From a checkpoint of a small transformer trained on Wikipedia.
Size: 16 layers, width 320, 10 heads of 32, MLP 832 SwiGLU, vocabulary 2602.
Architecture: untied embeddings, normalized queries and keys.
Training: a variant of Adam for these matrices, 1247M tokens, 9514 steps.
MLP neurons of a small language model. Each row is named by its layer, matrix (gate and up: input weights) and neuron, and shows model dimensions 160-319. Each number is 128 + 32 x the weight over its row's rms, rounded and kept within 0 to 255. Numbers have three digits each. A neuron's up and down rows have the sign that makes its largest values positive.
A block is one neuron, or neurons of one layer that tend to fire together. Before each block is what it responds to, as a language model described it from the Wikipedia text at the highest values.

Proper-name final pieces. Final subword pieces that complete a split personal or place name, such as Rodrigue-z, Way-ne, Oreg-on, Jack-son, Los Angel-es.
L8.gate14:181163113117122063144180112141118104100147136096120166170127054092107137170107111059096137164070134090142117132151097158115103111117078176138127130146133105080210098104095086116136154156113164129155103147165208159149125154137160173112163123161091114070164139136138106145127096196153116152150086156122174153125142175076162148036128114075148146076137116175125142177109154109097100139137130090152121080072117085094135081110074172146126120130129120116136079078175165177117110145167140
L8.up14:113110186158103152104163112118166121119160133168120101156083156117131108140166146158136185135131068113092111118112105123151168175099155093102136130165168185139114065155129042095115125149201102192165137116100178074157159143100117169134142162115096130107125151126092137088085090179038101153112111105157125117135179145090108159157089116126162117170104162126071116109135100113117124179095116137131169112123115123095194119156127187130173082118126141056161093094146175162097131093094112
L8.gate108:163175141169146135122118109098159114079112094117136144144138132156162107123102153133141098111113105138131151142136109183112134126085153193108125114159119177169153125154113182103173106142119152148131181115152154141148123116113136132065088137167157152146098126126169157148202156139069117077115122156151124164052141129052112148169112140094193091143094153234148198079130188175141100084099124154133150126123114101158124093071177158128105132155114135152148158052103085182068158123117133
L8.up108:152092176115128125118162135168178094098136103119104142130122180132093095092181129103136111132094139195180095141103173177156109147134164140086155140195132142093167182091147136128095131136126103162117163158157045112032100106168055136147139098148120092096118085132121168148153092104130114152127120155158099139150164153078097116132118147157114046109036134153091071102163098114183127132142075133086118118089179177140165143147126133112143112104131157052122160107106106154141095174104178
L8.gate142:093115136141102131126136108127152129132174119134202118110108103120154131110143144175136134112170127141142138163170181112124091110089101147163113123106125128113155163082150091114074153129129149146094138111133153190137151073128105098059137136129123156152122020146099157147132111124089143149140188163153093119189154169125079117103141162112149121108140085211128098074149137119159150130132140166153131081164134151160132111137185148165136083091128159174153157080087126143107052085132095
L8.up142:106182124100082141126143076205119185142094121118154100141065164116110124128089131131165133145100078152082138153137114117091148124115103183120126111183106198105084120156101098099146121124111086152186125081125168154094175125139133126106070124174184079167107149099187163190111117147108105145104120104119149153135143149112124117107146206116151123123132094196122127118118242153133174121133087079172102080156060142177063099152138133126086142088146146184114128109091134173083129134136153
L8.gate154:104071111115107104161107151128109084103108122104146062091095167128144123133178139150162093173108079156136177199181100099155148100152135142104135169088162096167136181126076191123107156140125106109113129152119120093045152174170147143105146133199141115086130196180113176105179097125118150138087119129141140159078129102085127085127129106082183110106178104103171120115154142069147119092104076192153142123142134171109111080149126117133159096132107093091114064098112112129100140083094143
L8.up154:079152133150115046145111127112112100099097122149122156143113169097086135151160122128123124070171172146109108127157138129152096136092127127118129157123167120074131096089082104072100162086179143079154144101171156092113150183165146117136110181179150133047091166136168165155201118130126090183107118130135167153186152083101119105079101056037111099136129206155163153083196141131177163095115089081138160142122126174113104100142169111126122125142116151114119148101144184160098143173147174
L8.gate197:164169170100157112156113132063104140194103093094164111120159090076058104110125108111086114112130170131164141111069143133100073088138176166120128187135099098156114163109135057102138148163179080142098073183084121129151132148131083140085152164133149117130157102145116091176120146165123145094125043176152137111157155172081124157184135107096143121113104088142083106123104103070161078103160089143177131087089108075144109146095144054119190143123078119141149120097145176101128137158104132
L8.up197:171100104110101096139113150145124115147136094123160081124142163080133069128103133044097130075145160132178115099139132112101147114102118136147122076129102137130114193117122141091095122142148123144089154077133215127158103137148103109112127165133159144127099132141098146079065129119101111103092105172150157151072128092181150159122077155062116177126115080137113167149097093113134105107170144158130206085145108134132118145129090148165160137109118102161127105153071102091126186103172122
L8.gate313:169102148150083133156129105092118079174166103113150110137157144087107107131100219107168151122066124216156143091136209135081131161167134097117127107140131149092169117135134114095086159123092108087169134132085133106122133093103064108082107121107200067081074109135114153136149138151091154112150132178111115110224085122144103171111131165172189147125138088071114158183106185171141087114165139120135083143102094109154087115139148184137084122181163146174203146161177128138184159111120163
L8.up313:167142185136173202092137144150115113134141134146140186114141085112140091151168185123150118174165124181148147140163203194099095116153153130116119094134142131139123162081147114079100161112101198132167141133081113104062118087110187152156162116136148125122121122133153172068202110112143129082099117131132076064116112112135112113116123183099111155082153148140080116123149131148088121201129183137158159120161128158183137168201166113149126177097187170130141070116114118081145140096131131
L8.gate338:179094121073114113079103149153125132168113077139132101106166110148116119138095156096121117126168081139161116157159146183065111101147151190166137114109102096143091105128141154166104139153140141116075133160136106152090138156114079103071170203117096138107102196087115181110133141094190139096100174100121113139105122127131102146073162144108157123153171103123218151212126094129095115129139108157085161123129134192160188119103133078138108155126127076145140113116119079138065124088128128
L8.up338:103094134098102109100172100163107197164188159212082101152131143115153201107137161160101162094223117160123097105163108103163094160111151106128151137143109154089137132121075134144165087128121155165140133085139108173219120127132131145111181152091100111077094148122153105113114130101086074136095117094112152119160149117139096128138125122108158093173197167055108115152124042060123159122155125184109151145120097128114137122106122118127116093122105098104118067126153127163110094184157121
L8.gate459:149135152121136142093198136151089155150126096087172115113165146095093182093088111063131123161121103142106126112107105097164084111157120188141128114085192133163078111131156123082145087079093158114081184145166156119107105147200118117123153100165167115130112178105132173097140082107111108137145131122163133079171110091155145049115118146119119144175138143130124189059197079153151144096083115101137167114159143104132078151093127152112072079159145176117166139119086111104150106068107104
L8.up459:077135126174122159138150102128148169194138104130135145151176117100151184102170101166175255149153144149107106146094121190195044116181111121098121089177128143125144135155144126204142158117126144068106109174106114155100118106089160141109128125146111059136174123169144067146142142094133089142137105136154146083138099104087086164159110192148153109174075108108099179104097112141187143072125122118168106106123166174171103098100115171171116158169144151069117118174125163121134121182142114
L8.gate524:172125138123175093138131135153118154118127105107150074107102134124115106108155077137104188115164125113107079099141130132104172180138161125114132157041087115149110162117073200066126098096134154125121124159155115111144150186180136177111127126141105053155156142137123189119111092102107163094167118187151140120131090164083167106117112105130136124128109140178137091184085086103122118132166093127162082099098157163102124167098130164177154114139118123072165097119114149088070076108104133
L8.up524:126090130097122177144201136092104081153127120087139113118163180139148170147134116083141117100155129119142184093117103082085147126151168087151116132109168135120118169140118138146134127121126140153129101137126128144161118142127167077136176116160079099132190180192160154148097152074114090139106107182142140176144126156083156149098068052123078086148061133152129181151137149159078085120144155116115120142074115123117056133146235080119161102147095097077106095122142090114120115101160166
L8.gate543:146158096137134149087166056152064115124089048146104102129147166123110109102112112123143145134095158135066096106114119135133098177053116088138115053161136118121135108136093126108156147149218159136115138182100115124089102143177137169099172146133149143113084199110128141107132086170114135071083152168154122119105131141177101053057104167090106158122104121154159171158169110124156121185153116156192159192129122107151172106155176154125129106119142127136190148146137155079171123126143105
L8.up543:156125188099092137136120103088074094087127117114183113132183144134087087133141162186154100188085133144125168143186119119118109146139155145126125138146162105086167116094132112175121109078109127149111102192170115133118149175130153121090126184132108191161094160146146153106052085208096161071104093138100104105142128125228062123157111099202129112105154140083116140150095074181183142154095115112112103086129153172160078163073162112148108060100107211178137118125199146080097145122196105
L8.gate550:161053110085141118062111138141097127161123119099131151103147142128111148122105130134145135103125133133151149147182114167137105164137149152126125141124115183131148130143141142086101189172158144074163128138133171073093150136123096109085159112142138177159100073144115140164127091138114122106142131213166154175141152090072067115127091097085179165104178120255168101101137104115133128093135114170072114015125039133159139155110161177111142169109130104142132139130188151179079181145122113
L8.up550:135160172149157087128110143160072143097083136088137158057142128122147103136141143114122173115098104101084118135133183152119108152082129164110111118163125159090200140115115122139124144164186118153151148141091194133176104105140130133096167134147083070153146109106226120183117101159124137137157134129152140144197117087150135145125148183107099152089076065176170134171162114120155142157118084144167089063132141122161092133137173186132105126126092126164084125120116136137072173115096116
L8.gate563:142127225117148145144094080114100100121119110123122134169103168103151086091108163113122202073154135085075152166167092129181067099095091166110134118150114149196110127116134104128106099121132139157155190108130180149127135104125045135130108107137054145159086144111150177188158101126097124121122150079151150129191132105103117115125160122168130119103105164137114108126137123137131109098114149135127137082123114127189101114110097194078136125046136123164139105104103136105165124138187123
L8.up563:143158190086152187176090122151164126172124135125150150118194138117126086133091114133162128103160150117151145121084171202111101082123129145087122108170127114190046145097147094137129149117149129190181155163094119100043145109139114140110138110152132088112047112177149173139208063086141133128165107131135190137199156095141148099082070100101126128097086160098154116156109097139180122137112169140166152102179130087179118068121125180068165127079078123132172133094109189160170155123175146
L8.gate687:140187160103132113089104115114082127139144083112093134104094095098120157100135184132142103088104102079168142116156156194061131118113170166136129150186201134145140056119156100097144084104182126160146082155149143107167102155127116106088123137186061074109165173136118197148154111194112151144162182154127119176144115179094119165069102135109196136139113148160192160146148143142168153116112163192123138088114145110130100143139191123094148132075091087099240095073214102132126166086153141
L8.up687:098100157152078139128111143173146094161105122129156204105164138143081124116095126083149162097120164118086166154160119100133149173094179154176132130123134154131162195173092112142110230116134123151177144146155164166132109125110134168057133140171112098155119143136111143193142084162102153189127132084187140129169114130127068086133102207112142151125134085179153134141126132173125101097121170133133099132095064126156136110077169156200019098158146117160141072189132118177125135109159149
L8.gate752:098112132093174118119119122139084144143150153120141112139157135141128137164184134114172155162183139125083132220164098123079144072122116163140133138097120084147138178072185187130115109158200118121123158087155123135106170204120130151086177161138179124020142132173138092134174105140124141167112144179097111098124135157111143097077178190087119143128174170204117138151109160078077167143112112106149097131177106149139144143113108144137108109113182131134120059065142148166096143148170183
L8.up752:102121169172098132136129177099088120158116142091157123111128133146196058141089084135186196130113146147169173139082079121123156171073101108156173141137128105109162207115157137099162141120152156188156137084092147117073100176127124213140149121145144128126106114143093083140112100186079106167164167118152110166100103159128106120105097081097083107113129178150132190126129121069201171176092101162160122149179134136140081134111117126115110120068089111056121110152143146117157115120148136
L8.gate753:176167085097136132169085117078131057138181129115133089089103150133093107113090115101148079091198143108163146174180079097078144190161102143136136095152120103146153124135097112099101127144137160132159160123218127159130123128176129119114151129143086099075090082114121145144068134199102206131173132078121119100107146091169126131126115116099160154158163159171152103179095088112139157137113111137118143148076170132125113142128113085153057128123153081177148109103149214157010088144138141
L8.up753:140111133210156155115113133173080107146100138108157137134079130141117081115103024069107135156130137139152111107145132167165145144147201137141128166095102136109150110113156121104183057097101068186142134102144181206107094161110136108146157085153114150164073067093141131092154066139110115164099135090143130120133173149077111119145143138129151108177104148108134120097131082124129117117114125175157164083131138132141134153117186143088100125148084137128111144131090166095176104177097141
L8.gate772:141088124137151106179128072204167068150165091138077132153132146096070143153146115137128158075094119157155098142146116143108151129097176181141110097178158123133180065090128111164122127113162074138141088118158125064144050092065129123072153037151116095179138178113132096159124120144169140148124126131170103156186118121104077135120091127150163139129161137106144123148177108103163175122161122066133165124126098167125137153175107132205115094125143079188133119123152123201129139136133164
L8.up772:122072131140167152112083160142156130165083107125072185147177192130155104127112090156047057132131097097147129099142163104122116157066150132131139125154155148175152125145093102099185186101110138117158172083115202093135078083129128137134155165126091104153148166091132115182116140148117106121186139071107188107121151141105102123115071116164108096078117185106080120081121092094150155073067082196112162165124161146107082112148135133094148086172125098170099110110144180105165189147178107

Coordinate minutes, word middles. Strongest on the two-digit value right after the arcminute mark in geographic coordinates (39°55′25″N), also on middle subword pieces of names (L-os Angeles, Mar-ath-i, G-le-be).
L8.gate44:134118133065173174108141071117127086154130149112108065128187109087135159171148150147167107115102203136106120181111108111124156151125142168149109125038068117097142119099123150132162130115158094104082199163136110081113094092094088101066077115108150153169116107105153167103142170104112184155136114120098062125104107119126095045155148166145086170107158072183121110145104145184139139135129083177123146100147161119146142115102190121095177158095162173079133191167171069000145125199089131
L8.up44:141133157137111130104096117140077156112148145098151186163179149105144182119120047140141160128097136138127114180140113157179170124100171076077138137101061109170162124111166142124143159131105101117096164144105121162097122109134101098125128087096143111132176149127109185172138168122118103149110117090068079131096178074065154102149170093082101129153075069125109114070117161165111159097123141125128069137171174129182142126171118032074174146078167197092098203160119133113089147129064089
L8.gate139:137189092089105082151127120130122047159160085133173126103142116148146137165155152093125149122105125054128132150143118155076130140111120149144122114099162134124176097121075180105118144131114123140124174159087061141126102093167132076043130187137125108112140136134164105096066107143163136176165098157050095078092115115144113121119163188134097171134152120174132106099115110088138106071086085106138117108131109146114135134162135066143132106114156091140081077104131116131106133125120184
L8.up139:187160157129094153137166135126102083091162136112153088144170098182122144093183089130063098072099116075073139121182030109096106118118097129105106086137153170117151087112066150130125113124147111129134172101119106119168117092124161128139134124125098113103118174150136085110105142164059146156142116121086101122180091122118136112128129102156085112157119117156116123104130070096090122079157089139122138117161060153075126155128193065082151099093060031106074089099114144151103121149120155
L8.gate148:108115116158124126174103135110123128097110181151151128123166133133189167148127130115093094119163115137166079121124098182102138153107108129097129128159128131164183150122155100112135139102132183119087172147113117144128111128133099083082176124075105070142155140166098170139155176059056132141186116167101117121178200111053081093114153081091131171137144154088102184088161151134162094097163133076137120110108132128122082161081137061086120164141121111104121158110106078112165113136100134
L8.up148:152116120133133098207108204176123146155134126225088100165094138125211126167118111136178075148117099139094120097160113090135096128141165114128121063165171138128151139150127184106121118146143115114186178132151122053102133115102114142100131163118103122107150123201156148189111172123115177143152141127131105101099120106146163105133131128134211141136133068115142105118137144158110058081146075140095126087108164106134101084139129129113181119089148143142167104133127101089082132123193080
L8.gate229:082098149142093092093158120137073165104092116165151093118154163138130143220153118109067126132140125146109130118111128128078079136181132151157112206102155142106119148121130132084121175112125127102117160120113116110096113133184160106073116124172100053146080175125173141195133166162140117123155144108107149131107099131111121115136138194110157146137124149131148084138158100143113113145025173128128058080059070119105099085114126185153086062137135106132176112110134091109103132146142054
L8.up229:161099130121126124096134113188136093165124103143131132118193162145147117159098119067043182105148144120160136116117127128116141174125166140176121107119155114169097141150132140086115133154086108140112065130115094106126167143171142128111103138095151107070236167120119152210170131113095164145124102124140145087136088126062127149121118097204136131149118122142131123109116137122221128119075159086101120084135118101076162205097150126088107103160101097127174108148078131150141176106129131
L8.gate247:150110068168115127124101130180070118160180101133179097166076138142209122120131194131118147090092134127117089124164111169110108147107179143062167113099121161147146161152120104120184105133184143121100099142142122138119173184177075130115133135139143202104144114170108168107116132092223120114160182099146190149086088149151105118154073169156124127098084122152159169168088122119138196166134121074088131098194124168123151096087119147082098145133075135114098145088147143144076083128141230
L8.up247:145109125125157108139086126118111111085025121109188205110124114124109138173185110159120098160045132146159112093109165096113098136113196066104129188131153100150110099098064153125147073177089114141140096082078062138079120088155101125116141081150162183135172122223164121199165117133126152115098168099163110135113167119141134125146129168111130158072086096152152150139099146155139130117173138140087144138115066094160097130159145089110140092085110165118137131150066092141146126107144094
L8.gate252:094139076090136150145127060098156093110127172221178092095135163045164173151156129173161115155096042158129109155129111085148113136114122161139126144143147123114107148146111146102135121126118112135148148086142131048119112118099149106106158112123134091135095110152112125092134114148150132077153107148138113050146101112124035119107121168160131095081109115126151134093122145102091153101138122121147188179181134133109150166058108102187142127126134071079117158135088112124153132128116129
L8.up252:145159112135058095155102122160166113149123148143105129131135128142107171170161133155099165141177160162122101097145133106182155160088106135114119194129123122131125070108072094073153134092128173113109121112081129046126114092101138144101083125226087116153161135145119145161119160121113116117103083102158125131136158138141152091093118107105090162164107092082129127150172180107112163127132135083153077119123089121076105066170112133182106113091119176162170142043094057108120139102137142
L8.gate303:123113160140126151167088038125129070095104133217161119072123156075147139103112084113126120144140105138048108080123158141176126137076136146155107178078164141107117153099138183107138150163139132097147135084177141099087169129092069136087113155128112089126143161109101158080085112138149090180171099119175158110132132133104166126092138113122140084143121130104125091164129149139081135058139128110090141095162109113110086056135137162124163151082078144085157163098108110174117128064112123
L8.up303:127199036108111102156140161182164153132103133112122122094111122156166135134142164178099149179096093064147102129129097117110104149139088111112145136092125168130113104102124100129140121167086095062125184167087075135168106139111158128095113081097178154141100191075172132103107104081107050102003108143175113155160106090164127115134089139119119139114170050121121124152114114069091125149134139179109132155099190159113130150152175124193066110097133129101144146169038137144161139128131176
L8.gate458:153175063136122196152147072097079135102113143187144167193131099102108189122233112112152115077123101093117138128119085118142143084113106126150125129116152156129144106154092118113102136133174174138152146152091138158097113178126078137089119104123149115140135109085066154092124155154163067115110101125108089074096164119119108107107083105117118121113094122116173130132198156142152162162164053077114189077151127168103140098110185067158173126113168102136119158213141093119108109181102149
L8.up458:197143141077065114140094142118106102147105149146083096148084095122177143143122104159103131099165138120148104062108090123160126126132141132126139185156120129156136153128045207064119106135083165096141144125112162121104127112169163124103095173136149158076134153080081118118145140081168116095130105138123109128122150122157141103172143129123187152116129080096117099142133043060135139099177082145105129136133169174097154156079166136127123100176145157129185113123130123058103116147167095
L8.gate477:148159143115097121126154119068112105171094111173138141146158142190137148121133148153098105096123103118165140150153160137207145138102189171172159114143107155134146119125170123086146138120172126160085111114087154113089091038069091107124082153114127122168133091138099166160088149155090158138170170137099087135135145146030093114186090083159170151162113106121150095112108128122102143155154064122114159130084147097112147111060094162149146152131167159130130137131125169173122089126169112
L8.up477:101143084144185152184170091150212118131132166124110115125200180133143097141151044127170171150096082111139100122145113100121102083136103105099151093116132113161132134137097141108125138144117074077169103089129113099121096137095127065138092134124197127129138091108141141102167121130104108102087147100140094095101144105059101174147114097100070114147230085081103084143122170104116111154131151174136129104156167153168106101188153131097132136178124093084145087098087166143142147165115066
L8.gate487:116114147092140114093138039159113123115126145066191071160162155153116069070187096107101089080095108124151113103173129137070170164113181127147122133144133109195154162157168149121110127129114067104083149122072086115105127100129090156156160170151130020131157127155140110147182118128114091130061155109148110096094151133117134136105156133098137084144109129137169219127076125113179117101176097108123107153129131091099138047088118134110135133163141132108131161120188126111116097118132087
L8.up487:078182102172111145193116117150206095122105141158127048135110128141132141141138156070112134159114057092109086143147173200136114118110069097146131128130128102132121093135088068118118167174161133130148167165061117138126114075102139105131176120182167110135129113135131145103145156106093112095114163120113080123171073106119154161107195131117146156100137135112083110135166094120110064141126164111135094177119090169059130140104053147166128129121145112190124150105232115114133080119112161
L8.gate644:113180143132136129182114154126103121138155142141106100099156148111123158162195128119109140146136117130128118118146083106108133177175134140075145140105133125138125118148139158155109103141142105159075209127157118163172111128151073128131140085109203127106145125146077158112163172132149140136171160120108102116175124115105112141147123140047099207159101166170112088128086054134141111131064149109165113120127146087126171179113140136139157145132116126155151121166198146140147199113145197
L8.up644:134135159110133136136149123143109155140120072129140133139120122103142134113131141142147131128156105113109110083079159175127079130112178166104123106090095148163131215177130172104130082167105121104128058142096126142140089045133147105102167159114138071111140133115100122119154116092161142102126120101150137128090131142179111122134139080142085192148155117130126169096114157147104114100168160136159182211069174140168114133081131166131089100144029089144153111175152163143084159191153056
L8.gate645:116060142138142173138081149116065113112129123172087098126113105156151099137123145174166136151173105141086108153121110108102118076151091138100129178084132099138114142077118097104070151133093154141155200152176162118208107107140112099134078177084155175115107147116161136096099148107134151164111082121154129176132138100143119139115130116078122147078181113138140129129148085127103085134065098174137130108128118154171142149109119155109166123179090160175135124138114101133106176145130099
L8.up645:156110095109124138122120086092160096098170136094196109156086083062137152143178189154109109123193124138154118112144205044158115105182140133144159116108145140117148160118129087133101119117099050163142183106161105078084144157131152118147104093107184150150123090133100104112123194062160119131160092144150099092149113123125129109150134123132116100131173105061186124158060215123135119151181175152134135075150111102080088084102143145106129157171079147116084159182091221133110164097089201
L8.gate761:222172132112128126163091115079108121152134153055085157144120139063091148168143150107118149166134134095111122107132077139078166141121134145139143145118112156157127149092098130109162182103125070120111116133086136059093150152130090094105096130114147152103124153122089135111113165136186110151079135117117131138078113170098130160090134080113073126153081164124143131136148163143152126143104108151122147092108192086135125147073159117170149141133094132168162198185085197137091124163084147
L8.up761:139111179130130111145125130071147083145150172126135111091119212111174103122150111138109146112135102185193128143111125139107194152155155121158091142158147146153088093144132153131138164131073121069125144156080129124163095111140172115089120171126135108138147092161094125093157047118203096097108154113139154103085132182178061096169097099123142059100149108151176163131137143127120155159131090138093059150104139154131107122170129109195136128134123065078134168111140082138098098103122105
L8.gate762:088087101149149151147132103112157077142075152173100030148159165136145100156204141114133079126124117159174088105144169108111116168059115145141108113147072122175159170190123217109111144132135139127154136151123105113147059134108126211107113195153167058085111123068115131166123068157126160194083138140122122086090152097142131093125109109084121154118139083140141116113226095081125110115172137107059116136171146166125151134150152173193155203157111147143132204142111101088164156169119076
L8.up762:190135148044143078078115066088122119189119180172116141111185137105148164136107128123158120144185109116163148128224133145180150183152131146123126122129087132116126088140139112152158133132111120064143106155095141138113120140127129129126077169131207097164116125213143069132221128131094146128178068144182141199112106146108168130187109143114114115166118139154161118125132105133140097087099116136200142130121136145113124176127115052140104162129113106087055161153097115130134142122150088
L8.gate778:157196177116121131105057123149138083186105156083133128143160157076158158123133147103100119136159092141112130130133163094125120140171101208141138175104162130190105117165086156195127151115151164093101083166140159173143166071153126112069133163112170121110137074129146209108143169140214147133133159101083152171151137118128106089147129168094139103132137130141131129132127156160161147138119124082189111105136119133136076083084099114071097182109129149122160154206104121142168165114068131
L8.up778:132136216151103106176176110138118151175111144170136110139171139067088118142156123129152135110142110189085126126131079064162114159179176140144125170137145135097068141174129111114117073081115151161138128127102173105118133126138103162157108116197126103146138129154153138106118213109145154135079105060143101152189095170129130141163193137129129117070119185176143112072096160118125130092115204149081191135092108121124081144082126147099141199060178160180109101068114100108125152150128094
L8.gate826:139095133104056124083145145109132104112083136077110146106135120099125178111146109118191138110128082175134123156111097131114142156158112146122151154111156112140065227192118146126159171119116100102099129160144176130098124107151151093103126184126161122120147096126108181136123149079149168144129121118225137168143180096086155105129109176165166082143130153141139145154126140128116113131131095147106127164113084124117122081121064141102125146076096142137113145154138118197176129111163123
L8.up826:098074137161144108108066066180112155127139189114181069149135159129141075149141166100088155117127093126134137081071118167140142140191137084136119174127107118143173108120056103194113067186123136134137169130133187181128117084126078107134103130069210133106104157156114121150079094070094173113072155134130146151065147090152034136170122122102083160157192084093126115105085152108119118140104143115140092156146068144142124132142139079147153055118135157136169124141060119154126118146107103

Mid-word fragment tokens. Word-piece tokens inside a word being split, chiefly "tt" in letters and Ottoman, the prefix re in rebuilt, reduce, Review, and qu in quantum.
L2.gate74:067116139080164118098161117149108079063137112162142146095075188102144130143112159067163154182103081153131100083140127126150166143144129086169118146148131152083130187137136166151150147094126135141094146116149178180117068089110156121173181128211132163120152111167174118174157121136138087116051119133077119155125046181136100076138138145106129060176137129127119085150109158117080082151105116158219088179184151136173133133058160120161147094103127108093125106124084098195180218115096131
L2.up74:162075180128120159105122167099090111134146164135094140117076117120190171176204134140228157142116166177121147164112166127147136119167098096126106160137211093135155136130197111108115180144113111137135103171164108127131132069146126121135148098139139070152099167132066109149125114137114137198110136101104150101138080118132087148115169077155077046088097108140095062097116144137116134084136109122132183143092159092132120134142147118167136109167136159137112035110184172191091151097110107
L2.gate387:173078104194121091104098166157057118217127120165124144112119119106159124168141076146117172093135089122084174171159125146102124079143109072098123102129127092113123094052077123137154103095163098086094069126094106149145108088148142116097130057164095152118096152148135126159111107154087188114102109147165119068125113104108180126120132163155106139094129129137168120129083094112133132147139089076159108135134135141166087114109130173098122170093112177148127092112135148058168145076116134
L2.up387:111113122178115134124153169133171064161130137082114127072135111147160096125089105102063154129140071106111156120185120143112164052166112070090147129117159128106095104102152086106176105088196083149105086160100122112166099102113132123097144086102121155064105143200171087089090145119126128080095055142126126114086140107120170156137139130174134091093108127095155160134094088110171098148192126023107113150091130135110110092096151139118147168121157193152168115112191131106147125084092161
L2.gate389:130150121141109149131117155080131092156147128095102147075121136152068183149053092160132174154090108187141122075158211090105099101119109172105128114136062101139205168195155135103163143123176162181129123170093105122140172160138115084096138131126141075115073117071114155077176118122215175158128094107141126108148190121117075096143160172144101078130110042133119196156045128175101086114173138089136166083109139105111104095157120101143117099121164143149094132156172117136104131097097130
L2.up389:110158175134099160079169158177181121136099149073184138164156113195109136063149115194151167094079143130109164100107103165169119105084164087090133111102130171125121182185141063135155140095147131108077101112092072152124156189121134154137086155159123117121170150139124148142130139109133166122141157137130122144111132202136200069099165118156097175149148159117115135099047098117101141075145127157124166164133183147127126070109177157102075129072151089183188111238142087121130113050074081
L2.gate796:083109124056117119125169132106181139101148095067126162151081103154132124157163068035201142130131119135142178181134105130175107129148139097125137105170074135083138130174149154074107096156110117104119137120086125173093183144143112180155125156108109115190073085184146128119112168139172121143078126104141144087129072176087156133130134116082057140177179107156121135098107139154138139113110085126046105176154135132161105113108112096106091131173134139127157117135131142155089101080111096
L2.up796:099158168131095106120131159123081171095098144166159173130118130136169072148138119158167090131116134059148138073145100094093140105132177098133136156173178070128106116185198137127133139152166115155069162135149050115142145138170146155110143167139137113142149133149103118109196119095127151093125120141152179117127098206081142092194206119110122118136152083179084122145125156152086109047094133115112163152159126142202131086120132153123071092160142126155108100138086133129135104117126106

Mid-word letter z. Word-piece letters inside words, above all z (Waltz, Martinez, Quezon, freezing, podzolic), plus we in sweet and q in sq mi.
L4.gate32:146142065109146123141123112108125111092094158119168175160143110141164170075102158114068056133158168087088134129154079158192079158163077109127165143155069106132164181180138149079115104187116154099147198055156064141110138076111124129153103111146152139119138129144149103161136129169104134087135112110170165097113158118110150108086139027160146169154092121085148096100170173107139189093160115147143149176135031091130112139095188093104118089084109117096139158150131115070144146154131174
L4.up32:085146191068146118162115143117122147100158139039119151101149170103094134120195131119110118190148133144113130155108176178079107123116126112114135162052175104151097146142173159077128151169106139103109126124094109128120114114130201086123120111153101117135107091111093099135112056162131104141090100116115119142158163113159101036108167122174096125113113114114061098104144151213141159166150082183160090114114177132120100102101109079073102178133111128130112168086113138092099151199191149

Mid-number digit pairs. Two-digit number tokens in the middle of numeric data, such as coordinates, decimals, percentages, times and table cells, e.g. 79.'23', 73.'23'%, 3:'23'; occasionally a mid-word fragment.
L2.gate174:125147128154090105132143104117099149114121162102043102123166114136095104137135111142146110147153130123159142142168116127158059115120097140119131142155173140112139074110135108199105143180117148180140132135208151110149148105099120130137108130041103125130154083153080060114087138073147183155116125178082114170165143097089172128139113130135150121200133130099176112175187094171103093130109156149130176213115159149155152162146113140149114110115126097125112153045073146158134112165097176
L2.up174:118224133152064131076167093079154092116171169122076036151130171144162143114176127131095134140164159171111156154112101124188100109169076120103111141166198126112134089148119153137127143162130120127147124079159147104159138132076143118083139146172115087116125096151132135164104130127099165133113122194111133164164163138103129094112128120114136124198080110130187037168100121123109104117119146133110089143107142161139139150179072223189047125133131134112132077094100060131120163162123151
L2.gate321:105126141205108068128129136039078145129122124117146152143124062129166140121093193159117140164094102176064070097127069095112059136143165100071120129148080103139131124102176135170109154098109128125084128101121124100112112130106095122112147233081116095156135146169175107167101127100101120130117083100188159133184074115075123183141108169155153198157114065125196141126104031083132106061154130177160152079161135102150128101156133147095104079161150122131124126135093106113184150132154117
L2.up321:100131127065131096129156093207059142096137146169146157091128124099095109109107128109119175135185092119066155105096118129098152092159112169186137159117161098100161144092102140121160143113173145130135136202105143020148088092134139174082093146117117161163212159177074182135092108112167126149110103144080089152146121136093094100105165132131136148142150205114123112133148121105140100151136160163063075142109068121086141099110081090133170068122147141122088213079131072150129219142105133
L2.gate366:148118111108113140157147178130177120117152126095057138152098139169145169160171139137132118134101119077112114086079124107119125080106124153116147093131146102100115127127137101131126127132160097102130152191085082083061118152129133157124115109158179132101116133136032112138142175129081173076142097114181061171122174184110150098166109128112148130120129092111121133128155121154102104147044167134146164151107114131147107061136077143131105065103101122105151200150197160127053113159096116
L2.up366:122122127143102173142082157119102167079180116159143086120109099133183122116085144124171127179107165103102134112080156120123074126142101135166120100107050117103073134134162134146100106133160124158139183154135116107192063153080109106141082150188149123158110101131106120163131147097118131122120170116189114161118126119142117150081091109097103122120133113125160094129188132114150134192191185110157112098159195153155139114149128151076125104147156103060225088163168172085187163142113155
L2.gate495:125132091114162180044103148147165081151158133091134168168091109123213116129136090134162148114060104111166111184154130137137181149152132120060101097106098196140134098145148103147075119126151133110145125143168131140082179099134125102069174147141146156141176109075100146108154126109126075140112137126099079118125137092170186161138163111077088109093163087131098182070130088129158110112136077143196137143073128178178147117179198104152138155127137177173121113151057142123146141107147114
L2.up495:119151086143128144054130145123190048166113129087127137187112099160210126145129114111078124129112145105180139134140125125112172167159149133080127084110119187150120114147145145180144135102181142113135149160145129147121152137149135093121184110182147154111175132153132155149172114133124076084127128099128098129120113100150188138177174112064095103130189081124132159098121122109117101102154085145166148129091150188164157130179175153175140142131131147197132092132091136122112128115106092

Mid-word vowel-consonant chunks. Word-internal pieces like oul, ank, ill, ard, v that follow an opening consonant fragment, as in S|oul, r|ank, dr|ill, Boulev|ard, impro|v.
L4.gate512:106130149127117121120138131116111130160126152135127085123167124119125108121138118168110133052093109134088175130142157119129074155117098181165127144139162084157097115100137102097133157137138078137123213103148126150097180100053163109118110153157197109158093093031071155134105169111116089128073067129081135128112160112120113097136156149120112115181169092094184153121090143119134087106101128139122086095103140102116143135140142110127051089081157175149248139133147182135127099161109191
L4.up512:081154115099115087146170119141181141135138162156148042125089100130133208143173154174096088113121135114101101181171150150115082150118116158107117122145093120148126155155150143085127098147120138164164167102147138129165165129151162157106123192163118148101102132061103204120189162075045076119176098110068109165144136062102074071130126136133097094159157134074145141130120105121099083127110130102087155117090160090099125182103146124102130071099125168163167156116123219094120118142027094